Part of a small language model's weights.
Architecture: LayerNorm before each block, learned positions, biases, tied embeddings.
MLP neurons of a small language model. Each row is named by its layer, matrix (gate and up: input weights) and neuron, and shows model dimensions 128-255. Each number is 500 + 40 x the weight over its row's rms, rounded and kept within 0 to 999. Numbers have three digits each. A neuron's up and down rows have the sign that makes its largest values positive.
A block is one neuron, or neurons of one layer that tend to fire together. After each block is what it responds to, as a language model described it from the Wikipedia text at the highest values.

L3.gate94:470433506478439549484407489435426535451502534445460517520533486483419476470540478523518469475528513493567515469564455533579464468496442428482529402506514498507471476574529458429402391544557504509500520521611523515472498460459535482451500433502464517449572501519519516538469511476493498529525555540479524497466490492482537496493481521482490511469539484525438455547458498491504512452536
L3.up94:574487550421566568493552547449447435516499516530501517455558446566506499519461456491493480477490511467570531433545499578514516504494542539544494459484612528445435486510399515443470482519485562550470517469490471537462496447507517447523464535488494533539493556491455511515459470471516469478468474483508417550494511518465440552525491508498492464477525555492492490547519504535523426533584
L3.gate162:548509435577457482517482405463529537471557462489504459493531551449495521449436546523521502471548478499510465569484430544478554436573477445532491556520549521452480523505566553451496561561443538505451518501479569449416468559427513481456462516498474533510400546494445495467578510549492486510520536500564566525474505535495443447474540499484509490555468513461549500524482528546496511410485
L3.up162:500535480598449579541540436536477542459514522476475477518495579521445507470501500517506521562528494539568462592463481550515524409483500433482461482510562444459462543521590496532486516520404560572469588539513529532444482543399500536493433507467447472456388547502486430449534547532418436499438484508488546501477468585563467521494541498533477504501475456438557574512482474470497513493534
L3.gate232:538539487473481547496495512491505468460541491488531517503478478484521509533489532571579503501530428457446481459508504463365459550530494498515379444562487500508483493485496517478551452586450556521490506399463449525514439572509490550480522537495484506485552516490497503513479519524449438446565574508476581550449417483430563522463459446494448563431501541509440539517465508500427490474438
L3.up232:501460474506459459430500546521509470500516495437501470512491478452485523529432553583560469515483475496461529517556429420421545579582481424515407410547519531551483398497485496507530507545454508464486541444543433493482457635528504526423484499466434499503489547511456551490467539529512485480476556531499537587442428524479512506481473419572530581452508529557468525538491487508537459467438
L3.gate474:500519485516492531511506484418485435488524472509475552483448504560539519459534531534538559482500518536493500545487549473507495502474502473520471488555516516412537501439548455454526477536516521509517484573510524492491537507484478519501506441504450469479481448502590472508493504464501481455520481574487563511460474470468560496610593607501513541430479416486507524505427522499561471549449
L3.up474:491512442528493525419510530489455480477492545492534525546583473571524481428493466551494522503527441460537476485481513490501375471446493498530475440484591540497483501507522508410490424553492498527460562510513497539517450594540485522443469519492510515455498578476506493442520431459516434477543513562420538541542487524453535538544533536496553591508509513485492431508477475479415530468594
L3.gate540:515509520482477485460470497527563538468526493475507477496482545442471509494504466512538501482529496530470539531543497544531456488552505610534438559551480540464463509516538479396423481490524581485492592517474479532470536575492491484442473416486491530510499530557471508506489549502475442394458524571480499530492550496501500506438486494472481523478515517452472520462500526534579518450559
L3.up540:548484514527460545534467507545454577496459492544480482499491542479477445543542515467524515478477529513498486505574481536535534427487508482489447520476440547484451502451502493431502437568555551494475457478500543605388466528451514572493512494501462518482538530548466536564476589497386479442477510523507423496504540503430534552520437456472488488480504520512497507543529521533480489487590
L3.gate628:469486517512517464612410511539497503469507438528563475535514449507501516473455579484512465489488426551461472508541530521436482495537504476529494536493528432527517458517507556544463455508472500461516478528454494511459564506487509532519520534514513449485445476545532454489467555571526443474498503517543521539474460489547494581533500593520508536566548511536489462481431502452540449508512
L3.up628:463510422520464454480511511445511526483514477458513531454460480511490520546574488567453503561491512404518543514408482467446494479529525530467561521501473567507451469487428482515503531476425493504484481470511531531557459578489517468492489532463457485497539483435516502550474492516519466518540496409497452498551493467505496516524478537473451508537458505528470518463449499505523528521482
L3.gate790:488515437502452428467445511548460478389510574502578537537422501462479542464497536512513489539451472529516479539481450551482415483465448517558422475498519520464537424477567435506479524520514602537509519553514545551439499496514519530470509499452482494462510572522535502489457505527509506460517490549475518530487533501511573481461549490514540433484460505486481462521490517460457401465457
L3.up790:483506517537492538428544552520492569456429595536537495587537530554487568468490525474492563546484510492522428476536489451546464445507505542558523485507526588512418547527503477540521485503514543602459548518494552515497484507538485504536425516535471487534504514504521556529431536506441493461496461503456545438431520530482558483479478466487581510471485429506511503523474488420480498480430
L3.gate792:441498474505474572506454422428529463515502469541467471472526518505480476450496526454546488577467457569526553503461518561574447534481451409580585468536571543439567515455428562444505543511503486461504502470434475483474462476522511533529503479492529554497457425524541530496467487539431460412517472514424473508490517512488486533500483511466593483502514459506556528395514476561499494520500
L3.up792:453553456553513496569464468441598433534497484523462550450482496441468460467517516441463478522540517618488559534458537563564507448506489385538523565573516530476478516482517559449524485547517518547537502554507477480411486504506448523502456468484505469535465441547469487443508449510464466464477590523536509533471492506488432511539490549550523532521534527586481503467486458566423460475476
Description: Word-start pieces and auxiliaries. Opening fragments of split words (hon in honour, r in races, cons in consecrated), plus was/been before a participle and years in tables.

L3.gate9:472485522442495548559423543489506466498566439523528486477461509462580543459462516460508565453488535469448627572529496495502498474501510516520463533493555431493566418434596540532417449416477476465542523470503569550465465463531474527561481569523507502512509525517415446581550520499489531514563455504502499510477435478512500479534514507485480502480529472531554482470488460439483536478492
L3.up9:496477551450414567582455530459527454547596486470461486477515480424572535498412535525500563518525565568491529589524481453502531473497455473513490556507572425491483444419593536497399459419528469530530527433528620514522407420544492539540518492512503495517516564568428503557566536500539494501536471511513477482474456424500562470542458538492457509532507528615547465462498468484452482515465
L3.gate215:540495432502504514443576514458426472445511519491614593521455501509470519465475521499433572498535503478507530489479461506505489510511531435528496411548507475525498550537476518537472521558548509497415506539498453465446480490536569512610511543462467546485512554446502498433578498482572465461478499486535446550499442506502502431429456549499549553544540527506460566547538464494480526495574
L3.up215:484521438503523518438580484505424368478524505464574568533514507534447510518513506530487553405482515566476521505481534517478474588581547435541436446543446582462460516511505532509537485455477516486458454467458512560450504447554612501541467528468454512531528541425477544430500512486500519436509531473540544584483487474515478517504442471503493520538543504491448529587536509462499579520467
L3.gate264:510417500455469454522560600508511538455469478483522492508495583549547423429465501462547553476511406448383490479524565426485515466519505562465535536530526524508531437462536542481512460489548522482460468452514477585497492501569540509528512487537534504493483523487474536476482488485508524502531552531485474458572489479535469486427471456501458497466549542523535519548509393472448477441501
L3.up264:502440447469473413510534551521507493461445519474560469469526547558536445363472446437535537513547433418444469496487522421496478536547481504463483556447511501532497484491526563509485432490496524532487545455514522584537515513542532515513500480531496505509546536531471544512476495497491519535517559494517466514572473500547564474393467484503489519468598511475566487520508391513438481538538
L3.gate324:454495475443564536457492428542490465437524449497499472487516550449553526515522482534560553478534520507432559555549513429485422505475461436543460514542424518515556509500514529446471473500421505450502532502594492576492495458497519456509488446472505547493520423471520419495499533495460486513576509466491536478489488439520542510539469530559481532474536477497478536559453473513528530501579
L3.up324:448439440461547579477451448521486451509538480444490517548513553467536504496497475411550489514511510528466567546509515500448445447510464500591433535467468488524499512406511543453516427514440531458502517502580491514494532399462525448481521458523517498481512450457554390461479510494501570498563477512544561446506492475458503537478493472536499502458555524487488550512480441512469526525529
L3.gate489:456405426543571513550500568558489477464534460457539520488585487509521453493497506533435584571504481467388511508512535422504346467539522470491456474484426488557552496491442573515558485483472582519479503439463468542506509457501509517458523478521493516496450469493512482490515554506453499556578521437499521558459498494572489496483479498504507502467475440569457494495392477469477409437505
L3.up489:551519478524501547576436517478472525499588516480470483507565467516531478446556518507518488520373426549441446526480538458416432542540468571556445506561509560542542515438527545514470466434474489568482533489510453456426488472486489542436510528461504484470498566552473487461523476483556519580545496516441511534558479535487519427518523487500495497529512479561479538536508495473504508465511
L3.gate506:548473560485474452490515549562552510490547491510552431408516492533484453496492480587503406540545431506508567571487544536474500425578463483514563503488464509438522474467546468494478453463496522433521506548515533479553429410527526509468468504471540514482528542445529494478499481545493545497428472486489563449499551520549534490453499499571492502446459547574557479484502502514456445490537
L3.up506:486461478478478479443532515469485512469513508554444515508511516470450530473526529501512419500470470441482542532556491535489490512500467498444447489482474500520445489511405482550524544482532524512491484515540528528422527459478536492522434531468473467548520457583425517493515562533485475429481408420449513500478415465570460403464467518500433442496507534545555531557529503489439486510535
L3.gate772:425490500458582473540548500466506495418514444456489494425433485523477509521518564506536487552488439494455525530522492433523413521523480440484539499506497513507534468556497509456568478532508530475532530563509506545460433431512521577449528499563435476494465488485479464417481570547428487470502513415459481557545531545459541555530479471515444593489572531507495444566474517485536530523537
L3.up772:447445509463495546532502496516478524411450457491483515440393484534501511478471560548477469576494445442470494506497509498489468457572440533480485490507526494545521527558547508487461559506495563526528503607470548594527473512603458528499557522564472475546512506478454508490477514537487409518439449458486454545497521508421537503492474460516429538486543567509448532529433479469499501539533
L3.gate868:496533536559474535525501578471486482528503441492446483496467488520475488501555495479516450606477459521437423534453458516467462525554424460525485550437549482614502530505504492506563517440520514558518545509524486507525594509483483485485512523518550494565531488485509481496461519558494489505508487507468551479535533516458449481449559461473501510514441518535525516347467510525552511519501
L3.up868:482459464518518530550494547451432481503535478499417488541458460512497506570530536500488514537465425526529452500494577524523496487569415470529486477474534509519442533552523450511519481413568532515540533504448447489482529443472490483517534506519557503427533521492494506500467537553495576517518512523442520515546518549434492485524516424457500465481455520516500521431504483518550456514625
Description: Word-initial prefix pieces. Opening pieces of words split into several tokens, mostly "co" (co-ordinated, cooperation, coating), also inter, sub, rec, per, and table-header words.

L3.gate85:514477481472501490492492513490563486484494503474530511486539494575467492490578485476571511507529429525487454465502478511556412469514472502509499521549458572471473513495466530503472450540489495431518521428493509547494542521491540501465511491512487507434476569490438444512489559481500467445454419506387485439523539530506453435466550444473463624538479427537505495488552485565508537529527
L3.up85:433471507407495536508474536551551493548570562438524554473519494530489509515512524522493472476506495464467409448557495528557469488507511534516536553507552490469563520498484533546484425494448485542523443463525519520445551485527567527500494500505547482535578624494485499562525512439433491452506485457453465532472559444585504495471452457522561504560402486518465482455424501535474504559487
L3.gate154:503443489567451547544538520527486527557503489457543571452450564577536458518522515467466465529466549478435530498542441472484465469475431488492479492481475486463419442487479527512459489540584490495460487525449452537461521422517502494522522545504494464490483487550522395477445502524523518462476557512540445471548521463506496528483535511512528523527486471474444530435475509504530559500469
L3.up154:492491508573472518607501567557534486529545497468511507511418526530489527498530549532557449507493499481455551450428402542498521468428478477490522493486503461503484477496446520551465484543549492511441430491527538540512551489518521501521482534486502454540491450510501434476483528537446530489429513485477553489531452532551464492476489492501522512551481520495451480409530493571530538502534
L3.gate434:507481501513582529542501456473565444510478419445487506515572521535530540465447500478610469446482465538435487443492489460580486544508494544419495506527462474508525501510431475553497443556537446513530500501486499534524533531471471509502487628521475411398486505498465489490439482485615540535494514536585516436483511455518470514521538519545426491552543544442436608551518524528474499538547
L3.up434:538441589496490507548538450517600495473543414438538518540569530483503426480483493460530543579521536518477540494480499495565444436513484508504477463497455455572454524542471480467530462513556462493564462473472510521478542508500511490434437568524501467429524548469498555433461486466551538549525467521569478503497551461522519506525518516526501468501547625486455579496553470603512521515537
L3.gate594:526527490488482518518475551592460484526540476555432543535456510533566497410495454413529502549546579472433451486480558536466541473499515496482450515437586570544532395459488503468494440497488538552488529465518525551526472495551551447548568439506466547447483529447507512503414537529543566482579389469496465568434508507527551445496491515551528507492501462539458491407486509452508492577540
L3.up594:492565540538505502555491535465508515574510479538498464528543539521483470482433535453539426503496496466491425475394437486503561478427514504520505515443517456560549507497447548545542561458462460483443455468519454509436413446503465474539478479542531490477486503577478481426468459507550560489505517539531505564478516570473484519537566497475487499501450477411522480496457479554477441529525
L3.gate744:481556466532541543559540538511490432505431430482477459446493507548519486482486550506499488524474426497426505446475548565502498426444533472559494531516514546518521468533497544633518570476508463466479458516500420462547521534538453481569586542459453452523530446488518469419514506522513486525473449489568458528444398481487522506422494460574423453535437518524482467518462472479501493533480
L3.up744:524541537535491499566435493516513469467444480504475478439547515442566470519533478488491403481486504516487486581479526520559532518532560438509475452568558586519513487494504515507494539488453479504579548543534433504472460521573556466512540512438484453498502382503471449480388490480572416490557503525581498549497461482513529512499528578512446542581468468506455501500489493458512577428473
L3.gate752:468508463492513421562482538513431478556431472470468463462456478583406496413509442468468490517544494498518521511514467542462466492410489459545465510511526476455527478527506487451470513501616524534513478518563545508487534495445507407480448539478444461510558510478534468430457484507465558460522495498489412579522517530483451498508552523480476536562458514475508542454513534533500424581466
L3.up752:482526428477540471567522523499538593496487517447536485481535454573485491529427477556494451551525460483479497524491479523527470509453580456528576567487474542507528482377482514418515514582454487559445461511465477506489467454554513506546420507484560413473515506530528465434504528588536469466459456448433507475511491541439453489532513428551482505559453422532499500529480532496512462553451
L3.gate855:528492467542495505545471474530526536456502548468478550494435510594609494453493427566550452533446513515496471537537460466488487468424488494553505522469472501526496502496442584539460450530555529524522519502428475473518521478587407585601459582532491478510531458469511512539475544464508441438506447489548512441509540535553525533500535487432588497556534558484461534579458445530501449455575
L3.up855:527468489495562441519524558543493496511535497464574543477466526556496539506494570513477491467482541450526443472601435535451430549517513463466462501467445449514542481545490475519515497528499482477496476518537463546523477577510475494479494459473441549506530577533564472454500451513501498522503505511436490480441511465510513452465495428479473514554499459516504563514520562508464510540442
L3.gate916:551467464470532538506452453521442484517415495474545635512494487506462530479460535427494481547513443500495505489527489519515542429396463514434476552430507455487481509523515491532485496548529576495516462523445475527493540460525519474479549503516529530504483516563492475450482489495494576469528479553528580524430454493426554502482458552484495457478474484527524597518502420529517504521536
L3.up916:492462545517577456507484507540468455449492525474476417543444468524510522469514501506531485513507527508548450508495538543482514517464441478431453548420486461516542530495492497498496500572503527494519490497508527460549504475539497527513544481572524426522564453438539525492429569451487496565495552507452510478427409560412530493528565511508610484521505489508495469555488475455449524467455
Description: Polysemous common words. Common nouns and adjectives, often after "the" or "a", whose sense or word ending is still open, such as general, capital, success(ion), present, traditional, King(ston).

L6.gate734:516455526473506424572522567517500515507454521527539501470536456498493517555536484511414514525525488492534339470421523590456497456474550526540491464520480533528483469441501573472515565545457460507466478468546474488516552511556449496497557597482537504524538510520499501452540470461466562496448457556498433496514521518522437504479487472502515467507534547493444516508457473523537451524461
L6.up734:452513484569542472648435492526517484445482447520505484412531484542431495505524436486502512529492425500510439554512466527554564464498526467525518577488539467476449556524491540530480489510548469490485477491488455472444444441489552507547515489509558500545505556448436494512498365495542523426469466491481575522488483498524483420505489454494547531534495433499503470522527492563538512525512
Description: Head noun after modifier. Fires on the head noun (or its first piece) closing a noun phrase after a possessive or descriptive modifier, e.g. his son, presidential candidate, Scottish footballer.

L6.gate929:475475486611438526528523508471518484474480528536462494427474501535526536541488490495462491493465476385490523477546467496520475425487510488487449491561501545478563506470534600498515460474471479463459477570477475487548479541495494477529493510570444400600537442446494439536540516523514502494509478469539465450433550495517495480516547505456416475486544448478534543511421564502567483527552
L6.up929:519437448525427458523545491460490473489487552475491514523549490471575505543496447501534505522487438506488497532497428495571531533467479483522408509559494543517546385476452476596479487470459568495462518514441490569491487521453501454513548465527493450533529552506502461564496528467471518484529470511452431533523443531507480488473463481441500455503482483520569546474491480543501538526550
Description: Incomplete word-start fragments. Word-initial or mid-word pieces that leave the word unfinished and predictable, such as pol in polyhedra, tre in treasure, re in reverends.

L11.gate249:553580537482433525468597474529452520495532494484489571535556511464516508547467517495510555467489540498459495490467538463545442508445568534555449604483493419467543528486443440478497541431481526523519395497482481463502478522550531584475521514526520535562474524528531499561505525476468556486501482542535505472507506490499539411480405509471517528473530582545483558450488559565468486484574
L11.up249:504473493504499470556517524464462550538507469455589511544570543548463530582480541472538480503499505490562519445466460464491531442518493479497500489452446538501518443522492436501454444469503497507472523523478584452520511498542469425544543445441574539546520513449536477481486431448528520542539475550459503495531533531429504530512544472541562501556471556450529542411470559489501487467498
L11.gate393:522485468574534517478483493505562540563463501421462486545528522493515404509555496541500474541477433490505480517565558516461470554518519494491588435529478555490492445479557506508497507537429542430508522499472464480504496466435489463444515532472503577519483508422557526534515566503551483440489505475575490552525505458429494499562495544492543530459528563459456483476522487474499550512549
L11.up393:458492539503544479485512452475491558506586521511499516413523517503462476485477498461517546547549549497486494411503475411511536488553493486581476527489474510571420444513460499518518558506525483487537440525447535502507525534490431555491418491500457510527580496515448515459583526529450582527538499483559466435595469526486483537520519552460481470473561513491490515539495513490552534528520
L11.gate425:472537458478501500539499478510571505499477553477495482523497517498526498478444504471553528530525527521502506505543565464510515533473427463515459472476453472521526484512493526540442515494468534495537583496513461514449556478522460520486518517505477489477439452507507456469523524538484505432516566516483491505478516508440512523485479475473516560567483465457562440588555560514468523618500
L11.up425:538528585455468424537459546464510453514517533506428532451494526532468581531536441542515468495506493549489495587476504509565507504481469477527450509464524496435452534465507511564483526536486534397522511525468511460606528518440515470456431461537534534506490471524533457490445450450525484500440561572418519462518475504514512470505587512497486481518526445509504517492528481566463434511517
L11.gate506:500533501477496530486531529494497543438477556522440458503515493523507566414466563496469521481481459558457468491508541471502427415471480446504622557447488579525555475433421477489512478407477473506521456551454418554522527470591517512507547434542571568599546470535471528513498465520472523477525486522477478481479456451472440474541545501446525509539491512502533553507485492451424498497504
L11.up506:505560541494453429539482409531550563550507473587546460520491525599513515491498505527585432421506485441474462506513416461474477472502484502438508484433488501502512489522493539536544537548502500514543560559532419602444504447477391489441548517511491538544508478556485492479491495577523444495541525526472466504498579574475485564511520458457557445513446484534535542490483540458474469487566
L11.gate669:548567563449578473535451498498514479514463559520516491488509486574463540521479455573436502434554536533511517497462543418600445404512456502572510523538550535451545480474517503442415466501558547485506488483482427518542551447496461496518504449511472494469550493483486435461554513441511517550510457534557502475510517572408484547541526501481545466507562488504510540442436532548515439535547
L11.up669:465591516506471473512544535496560450563492537518478539487453553516482454530545601449511557482496514483546546495457466433504467486509443500544542505525454442500448541500488529518416418469513555478509520519469409499491597465498516540574590515499546572475569467502472455541496436502491517494527426520534524513505494461470481573532433516476531488476466517469511576476482530473476474485510
L11.gate768:448522485525486429492532518473511518465508507444505494467475508500533468529547472520492532484513473515518448454535564428483456527494412522499448438553528505480538518512446420462452532494546584448485498452550499485547534483478489480447471520540434465547547511477478495506549441502497510517513452536423594413517496558458457453459546466512490553529527442459492468492459544541489493539561
L11.up768:524606458504455567498519519430515493543542465510491491506554493502515490409517540537482567459498419493546520425485428449511477455514424414560501476455526567478492480510547469525495519507506525540548483487553534486489507530487487513496527474532456508516520464492510535507545456528527460523567463514522565516562572551539531479450496455504462469530499578497588528461488543534435481510557
L11.gate842:529451452566456512556537547493519509540466449432493486381428508501510566505491499483485538444520488425445469425524525555456500526498505543493539431522532527515501490465450430535524475434536488502524412511443469514575514514507495574449410447516489473501484440544484502541509544497531521531523527456486480521524518516461544539556571585450450499462516438479510512492489426567547498495504
L11.up842:496488477515472526542477543456534482531538458485541541551512448543570535451538488512554540531474469568494499500541539515443471422495487529466552488487481545511428516508459501443564469473517486462542488533559466517450465518429536548506475548407439603503470476497447554515560456478541515531464483549552500477495549482555506521494515509473539503463439466584519501466417551459492509536546
L11.gate984:555536456517577440528469465480505465463479500486481448519441526505597543514474529546586447562479482503446532474428451565498461523469512493561439483487572510438473483464564452451422495558525561464523445489513469512523513504420529499428514510438571514519530521544503453464553432497468520462523533498460518524539487456461456507564464432463470427547482523463549585515438477480497478505515
L11.up984:515459465614524457487540544528563541490481495525458487485557526487488546546491483526495478484530499518499495525463461494488507481527519458512532456565529482462522464496513526453503481538497447510451497516480508498535470450514489433477543481534453464531455451539464526446489506596351562532491456465540487481495445433434479548513493471504512451500466536536413538528496498498494518490517
Description: Word-initial R fragments. Capital R (sometimes other letters) as the first piece of a split word, often a heading or code, e.g. Railroads, RUS, Rhinotocinclus.

L6.gate566:564489511532483540479526521476461555532478523443516498509435511531509466507469539594519470543465375544481512469539531503473506449517486485524500512545524482495464496433462458503431483544538527585543484499521500522452534538523536514479504528498535452462477474556523451438485516541508507458502527549513500559541499489493500510605509479502489501498477580464488556528400470510430445504517
L6.up566:483489507537504521493584435483506487445477514406409517443497570519512439497497496568471483540419410465547499483517452574523503544543494467574436557494560494599480473459452491521563469531535461551510536487495513546492559565532468525531472493544549520598501500484525462540527438531469473584523443516515468456498397528549516495485508468506502500559500496597465492510499473482486532436526
Description: Table cells and "following". Years or labels starting a table row after a pipe (2000, 2020, Total), plus "following" and "post" after "the" or "a".